config.toml
head_dim = 32
norm_place = "pre"
init_std_down = 0.0
max_steps = 5549
MLP neurons of a small language model. Each row is named by its layer, matrix (gate and up: input weights) and neuron, and shows model dimensions 0-191. Each number is 128 + 24 x the weight over its row's rms, rounded and kept within 0 to 255. Numbers have three digits each. A neuron's up and down rows have the sign that makes its largest values positive.
After each neuron's rows, "fires in" lists the words (lower case) most often at its 100 highest values on Wikipedia text that the model never trained on. A number after a token or word is its count.

L7.gate283:119138101139146150102134135129115122101107129081137144150162097130193149125104109166119126128149121125092124130136106151161158132152131154124129126126154149136113137111114157108081125133151147131138130111131101129150154104068164114080110096137110097158127173142102132160121094086125152115132193136141142133108145193120104115111139152100134110163125099122127112087138144191136107153103136096165135135121139125135132133139100159102083148097115075183121119161112132126150168146133110145113147092110092162139143134122128125131117147148125197112143114117168164161138103102103124155
L7.up283:113126144094100157143159144113111084117144121139150149143163122100130147129118095113113107147135170090093100119111123157134121116150107151174144134121118179107121120103106120092115075113088121126105096127071113121123134106129100148108119119130130126142146121157085112099111170117137154136064123157103133127103141126084130106123126144087146174106137146123180130132160077133114138108187120152115100135110160156127143133107118132100118170127175105140100106143122117137074102127130147136097134100096142160136127098167122133104127111134093126128113056156137125145158129156174134166
fires in: "it" 24, "is" 21, "this" 9, "who" 6, "a" 5, "billy" 5

L5.gate330:168173139122138183090126125127124118103153144100106122104106142103161161087136139143138185158089189106112132130086108146107151125173101122139103100148115160138118112106104149129124130158128173112090134107163120129115140109125132143116118144151114140070129155073154127145140139103102118140117130094133088106094119107124140115097143117134094123144127096166116135138154122100112115172103152091157135083114147133166117112085128129123117099104124109149111100114108127163162142129126159116125112161176151118173137112159121128131124138153180135130136142150124191143099131121106169165
L5.up330:115115176135159151151120116133108143117177128102135145148123110105137099100116161140127152087083113135088159099102116151082130162133134116089160137136136119121114112098176111127126119142167151107120101140140110094125111125113103133157120056125144151114126093122089109132090111103108138103143124144120097129115144125154113115159161144122138144142102088148141139105144157147102114136174156077102128140158124113146127148114118114075157147068087145142156158137130168143121134162150136116070091151141114134152116095173141126105140129110152137090090128109138138143129134075187142144
fires in: "that" 26, "although" 11, "if" 9, "may" 8

L9.gate436:141093111133136172109114122121041123134129128111044122117116156130137144131173094126126147102092134115128137119169099124169142130155163148144158111135147137118136131098142191144150127135148120099099091110131115133121162108165104135156120125128142139129124166144130120092145120118148130172116135118102104100135109132057118127113113102143113090093130115144118108094188116124149150123122135121165123154111113123100147132079154118117113082096126122136109163163116135102125101144118106084130119117122140101077110128142105176115079119116151153103130157102177134143146151104147133122
L9.up436:115100089176102172142092140134118148154144135115098129137113155163106137140149121058150154094098104137154162111133121138122128143156154146144120111138161106091119129089125124120133143145106174047121087158131110105122118141126113138140099137098131158089119166153114135116128157138140154169125124146100124136130089149078169123132138134117132127132145151103096142141148102106083145099139121152102146123093064116115173111116141120108137110134113158101128185117137142114131099114098099106105119156160154072109084162133137164125115128096138179133111130145131145133116119111156112112
fires in: "to" 71, "can" 7

L12.gate308:174127197080130139152152101151156144129106115088119110149142100094109129173109115148178157136143138147150115143086116105095128139160132121133132157131121145175153118138095098159139139152144079145153129098098098169127125097161100140157103099141093109096152119150120135158136139166108145121116121115117128136134112130134144081137101130138100132113151083127137123132154123140179133125123145118141122183120142096093146107123113111156110140078177128136107119118096130120104144155122162111107089173145129082137177101099082143104133116152117100130136152109162154104169104116135125111
L12.up308:158097112152134101139166102172129130128100127131155134148120119151129089098113140163106179099181126124100128095100058157127091127131110110146155100138150135123131143131138103106129106135149164113157154107094110124142149123129125139150135132097142106132140162113170151163103076114165175129127125096141125080150100152117133142112131106132089099085127140120120119138151154143146097127123108083075098144079113099084093103107109107119096137068103164095125110134126124101082151117139107148105115100098111117115105110157148133161104109111172115136115136112117148130103138093111134122
fires in: "not" 37, "more" 26, "less" 7, "noted" 4, "notable" 4

L6.gate368:131116114096119145138105146116089117088112154125102136113136107141115149125116178146148130145078097113102152138154148116087119097091132134146097094118157102127097114080150146170093106102132113179124092133148150155190096146124139140135108166131116131154125107065116098093120136147111078142125121091133128150136149102109129148149103121110145073118119130114091124128143136163093114146129124129155123147141128099144130122123147116117114137143154128129111124123128169118138169122097127126167114121115165098135140098151125142051157115127091162150081138143143119128102077141142128201
L6.up368:139141094124167141145122124106133093137142133096090121141135150098131146129134070088120155068097110162167103162155101147129132172163149152124135116111123129155114135145137117094151113112095165134119119146124149152140116109158131104092119115142114157133116096089128161131124201130103115162143145146094139112114143171104096140155139070168198101149133157113139133148126109115101102171102107129140100139092118119117164105113131129192144142102125153100119072120114140141143137149115111108136130135118092124113171095125134168073147126119142145132119104111107146122153117140139115110
fires in: "where" 34, "included" 16, "include" 12, "including" 12, "includes" 6, "involved" 6

L4.gate299:164089113110180075132125158128120119130138143132099115125171141115098152131129120144105092187145119133103112134123126036152134102137135140133118104136126116114102137124149137183093129138094081145118152161110146159113163089150125109151101099135106100139136082102161101129173160150133123137121087115129115152150112138129160114162084114114102104104134130135148142136107112130130075144101142103125131135147128115124108102150105116151152154149120149092142114107148153100181124110085115139162128168119117168103130128203149157130117154137107138121115111121153126097127135132159113162
L4.up299:170114096109125105153124096142136108112110098189079106129141171116112123090137125112118125142119117171172151120135103159142127130156157109144119158115167128137087128157130099122116145117140117143116152171163113143133117141082136127123064110111160111121135147090137150145139168134139128153104149082174134109071141123112127136138123090132160180143068080167134086073143169124070153174156146138137141163128108132139138109133120135114150122108117139151140141143118106132153118114112079145124147106119167110106136122141120153139107158139124121134142127159136173132114135156125164104
fires in: "when" 49, "where" 34, "while" 14

L7.gate32:117122116096148128118135156179114149160125112140121124147136099161105163087145151132144146162125134096085150121139115105116117162067139143132117102143119066128131163130169153123140155096133104145106133127109122093182124140112121133112149115082117080139102126142142127126129126132149094111077140088122144131141146133144092053153118111150131180074120102107150138152175143169133120128097137096128148148135125117153133108134183098133129105114109137132128172138095144116133127112172144141143101146063095118173131076130123113111137168152141146119156133111129146132153129135135141094
L7.up32:105159134096153165149118116133135123133114145118108117151120172154073146136136146114145151182114123123123108093161196144120128167126133121107146146128128107144126152122101143094155167139126123108123165121091161143149125129135092158117141104088129127135171089173159151118129167149132147091088135154117126114146132154130101118153124118081149145159139125124139133087159123180113109145106119107131141114113129133127143127105168134097143133107155129127170160158145120078159114070143142154148114151101140149118133126131082153156124151094158176108124143113128142145114071125153061160
fires in: "to" 79, "across" 6

L14.gate47:143116127128134149068098113111102165136095117104086175145157130109113150126158101091184145149111106103141179134150129125147161095150132112123176106129140111113139109113133168177160129149138120140095141132122111105170154095118096131141073115104115154154128111139101167108100157090112109179140133107110126108133111172103143134097099118154117111109080123127121147131134137118116148117144116122151159134111096115025147118099098133154111122104157120104101130179111132112157147083114142142105122083140121153164149126130121121124136105105143120099103156137138129120123137139131143113
L14.up47:155121103112150121108127127117128059163101129090103143161138099110134124138151153137113145185103129115060153109132103076146109153130138133120207141090143121097146137149117118123133106129116140116112125148093105119120119117112124123141096162113147092174149166121158094118076098116128120127129113104109133132139120140113156123074091099106180127079130123131136135122130110107146143088152172139122133110141119109114110169087124113114146125068132151081106153151139119137095129100107144138149089158136135134142155121156107153149137163146169123128104101110123158139127161125109156166
fires in: "to" 79, "not" 5

L8.gate363:145091124118110125115144143170137142130133103141113176106156108128123091152173100154142131171126133128117160102093139105100132146152184152152126101123064102105154107126147187108100100091112121111135132115168126143111132096120125123113117114124133132114082115116174089134139131096118098126092126130138083106148108156109125138122102080121103153106151165136112108137132134122098136168168141119142146088117140099120086171120112144151092086121150140120112125143118159160153132101146130160132110117102113115119087107097122125084084103092167146080137155094164145135146161099117150144
L8.up363:112126109155138105128109180139138118174115145122075182154133136107149143121144122123138148130148100144102145138130106082124109126153120124107179100174130108113132158105147117108150112122112108106130100158124125124122153151166096091143080145118126146166116155106160131096155089090173105187140140098102124137105147119132137122114120142158117137129092102129132143112125094073128170085139141129149146159105091106116143115135118132064183116118117154074160137143172085098122124142108146125136132134153118100092137192177145134109121111136134124143107127138133087132132153131142140153
fires in: "to" 77, "should" 7

L6.gate291:176141148134144110115143128112134100147137143112113141115117138124086097141125113165126172109141128125144117182161120122111155124093122138156162098134120149155080121147112145116136120150140109133102127119166146145140143126161171174127162113160131083082109093115185085170157137108128123131111085099120070123153160118091131129156151130117137158112176159143116130078119141122101106170123117115142141114122162118111107149112107106132108138104141144106101140166142150134128127209154137095152104130110102152109125129166137113066121132092135157115156128096130095124127132154157091112
L6.up291:151178138147141149101147137113174100131104168147109098160177098125125115120103135110134160155131107149123087141132110111136142142118129158127129134159125159115091153116119137145142142122105116144103121166180139122097131117172140132150113088157154098113120160115152076124152186082111111144100112086123105130109121129119171145177128123138134144112132157119150136132142142069117113131146121112126146137115124063110145153121117133077156095144043110116114129157166156103161133161129128106165148137124127079144132132160152120065122135107136149128122127088127138127110137161145124113
fires in: "while" 32, "where" 24, "against" 14, "as" 6, "along" 4

L11.gate428:163130130097124096135108179138136131145103156124103149162161115108106116104146077123139145145097120104136139104118148107123105109158172109115151142151133104126128104164117191116155066109154107127102099150136125137115143129183124117160144120161110108151113118141156104121191125139095116137093132150098146148173109127077146091140108114123080120106078148117115131148100143099115151130092094148168125151168107147110124102120154115138100110105116119101100149209138110132142143098112124102118123121131110121162123124132090153099134117127178132111142123104118094105157104133151116159
L11.up428:125109155106151103121062131099101136128134092091085142130136117095126131128149086141109143117080153153134152107109119134132167104152153116096125100145122113096153120079166149148120095104136119119117136080125131085141114131132089169135104144109127114142096128088120144106144117113147082151182149139172071147131128128113106151147122101124143140153159112077147102133098103147111185145173137125112184090110140117087111153121134112122132153154131123121152118137092120148150149113130129118124138142171141136121133122162129114127134163122155128137094163155145076133091079118156109100
fires in: "to" 52, "of" 8, "in" 8, "if" 5

L5.gate109:131114117119154116157113160156119150119152137140110123092183180078076164107134079109118120143118149097111132162156106142155156157101155093129110100160105163139107094100194132135091095108120146116136139107120133134104112086139103121150120111116096148141111127132152145116154165159140156130122170110109158101127178118128129132158165121147122160105129111137154120099140140153083125136137133096145146135138114103119144097108147115111117112105184119110115089121103165162142118111144143098111124179075108151147166111126152139148155111149124180119101139145162149115154149122123106154
L5.up109:142083130125125137133112148103160131133098148088115117111129124129113141141141152163090095109145074148182129160161117143118143109126126127137112120132172131097101111139169134155146080142129141128186146113148183102154163099101095099117131092118110099154125086066158144133084118125131158154153139150108114075086138097107179127160122150097134119145136115108118155090126113085170094190152120137123146095115156102101112149167111093119135122095102147119133153122164118125117105115149121124139112087142128157134136135096136123116124153130113108141133145128138162098148165108129120115
fires in: "where" 34, "former" 19, "college" 10, "school" 6, "young" 5

L12.gate413:096109141130144181136121111128124145088117164125119137097131116087129163167098135153159138107172147124119098132175096114133136103162089118106145111147113169168139115100109139124120121135129158151117133153109166130116148125136087148163143125086100080113157119123135138100070126144129089138118122099119138136107121101130196118117112099140115103097149101097151152117136109161097129106160135161129160122090165091065167115122103120111109173146129139149087155158114105159086142128086114152092118105146146159108093127123137171140118092110121121111114119132154133144134107096155122131
L12.up413:159155141131134158114106097108141129146145110118112130145137068118135161138119115127196158104143152135145134097064127112146122127094142135157132135142156151152126106128116156078115121137137130117129155151149139103158127142143144117112116114104170144153085145136157148129109139134148172082113136118159095130120114139151085111147143129137143100126083128117095163116100182143182100096134151118140127096134103132123149094119144163104104112096076133145111151129143099143094121122077120084121112147150096123102094149109144113091123174090159168095131160103087153129156122154145163111
fires in: "more" 26, "who" 8, "what" 7, "unknown" 6, "less" 4

L7.gate268:107142169121166155097136146132080155109132153116124122120174139131141189124141142180099110140107104124106107141132105137130110175150127125120149112149140104150133161118127148169153124152117140163102134090145114169137128094117131172143155097107109137145159113103133141119122114136138136129151156154075093086134155128134155092136152122155136134083118106175144123161152130182133078131145140111125095112137120124132132116058154128099106102137159092166111124131061103118122133138104146117071137074127097135146136122133148138105146101139122143136096078144148118122155143122135166150
L7.up268:098117096160158177148127134116090163111162144139118161139160132120133111126142075124153107127113163132119098139109110122135173149106171123141160165129122162109119125148119119174094128163129200102136096129133149114152104138129121170136129126133147122111124137102116150130104186062150152135099129126126121129130136096145133123139113125111135100144126124113123152133151111112078116171189144092134179157146175114125139131100140129114112170145073126153129104126122115106119111103105094127133132098129122113130086090140149118103108144159111140114111129120094186117141109131168191149
fires in: "which" 62, "that" 30, "who" 7

L2.gate319:113083119163111151106097124144087137146148104103133138114156115144145140121133106109139075163126088132111164151113123156155135153105091067163106119140127165179175170118145131143133131159108136138118127148094131144114120116109097109138087062117164139141160119096123115106148135115138118161087150112136124151104123119125106139161126108146126100142139091159140193157157098126101111157196153109138168163154149109131111124104130139141159097132154105150113132192110115117098145128117143102117116173146138130132119095080132163128149125155099123129114150113175110127121135117130137136
L2.up319:124125099148129117181089188121143151125134155099079135135139162143093133106113089123110143112143122098106131112146131120154167166124128166091177118116143154135117089126075119139128125089120153086122063144131134100118107111109137169139136125153145114158115078119175106151154155115151156142105144142147151080171120150115163104170116120136125153112116143151118126118172155122122105131127124095104114149091152101111124117174154111087171158110112106116120101150168146107117124133146130097150174131116095113107110107157158107138115166134139153122131127157095109101136142106137099147
fires in: "that" 100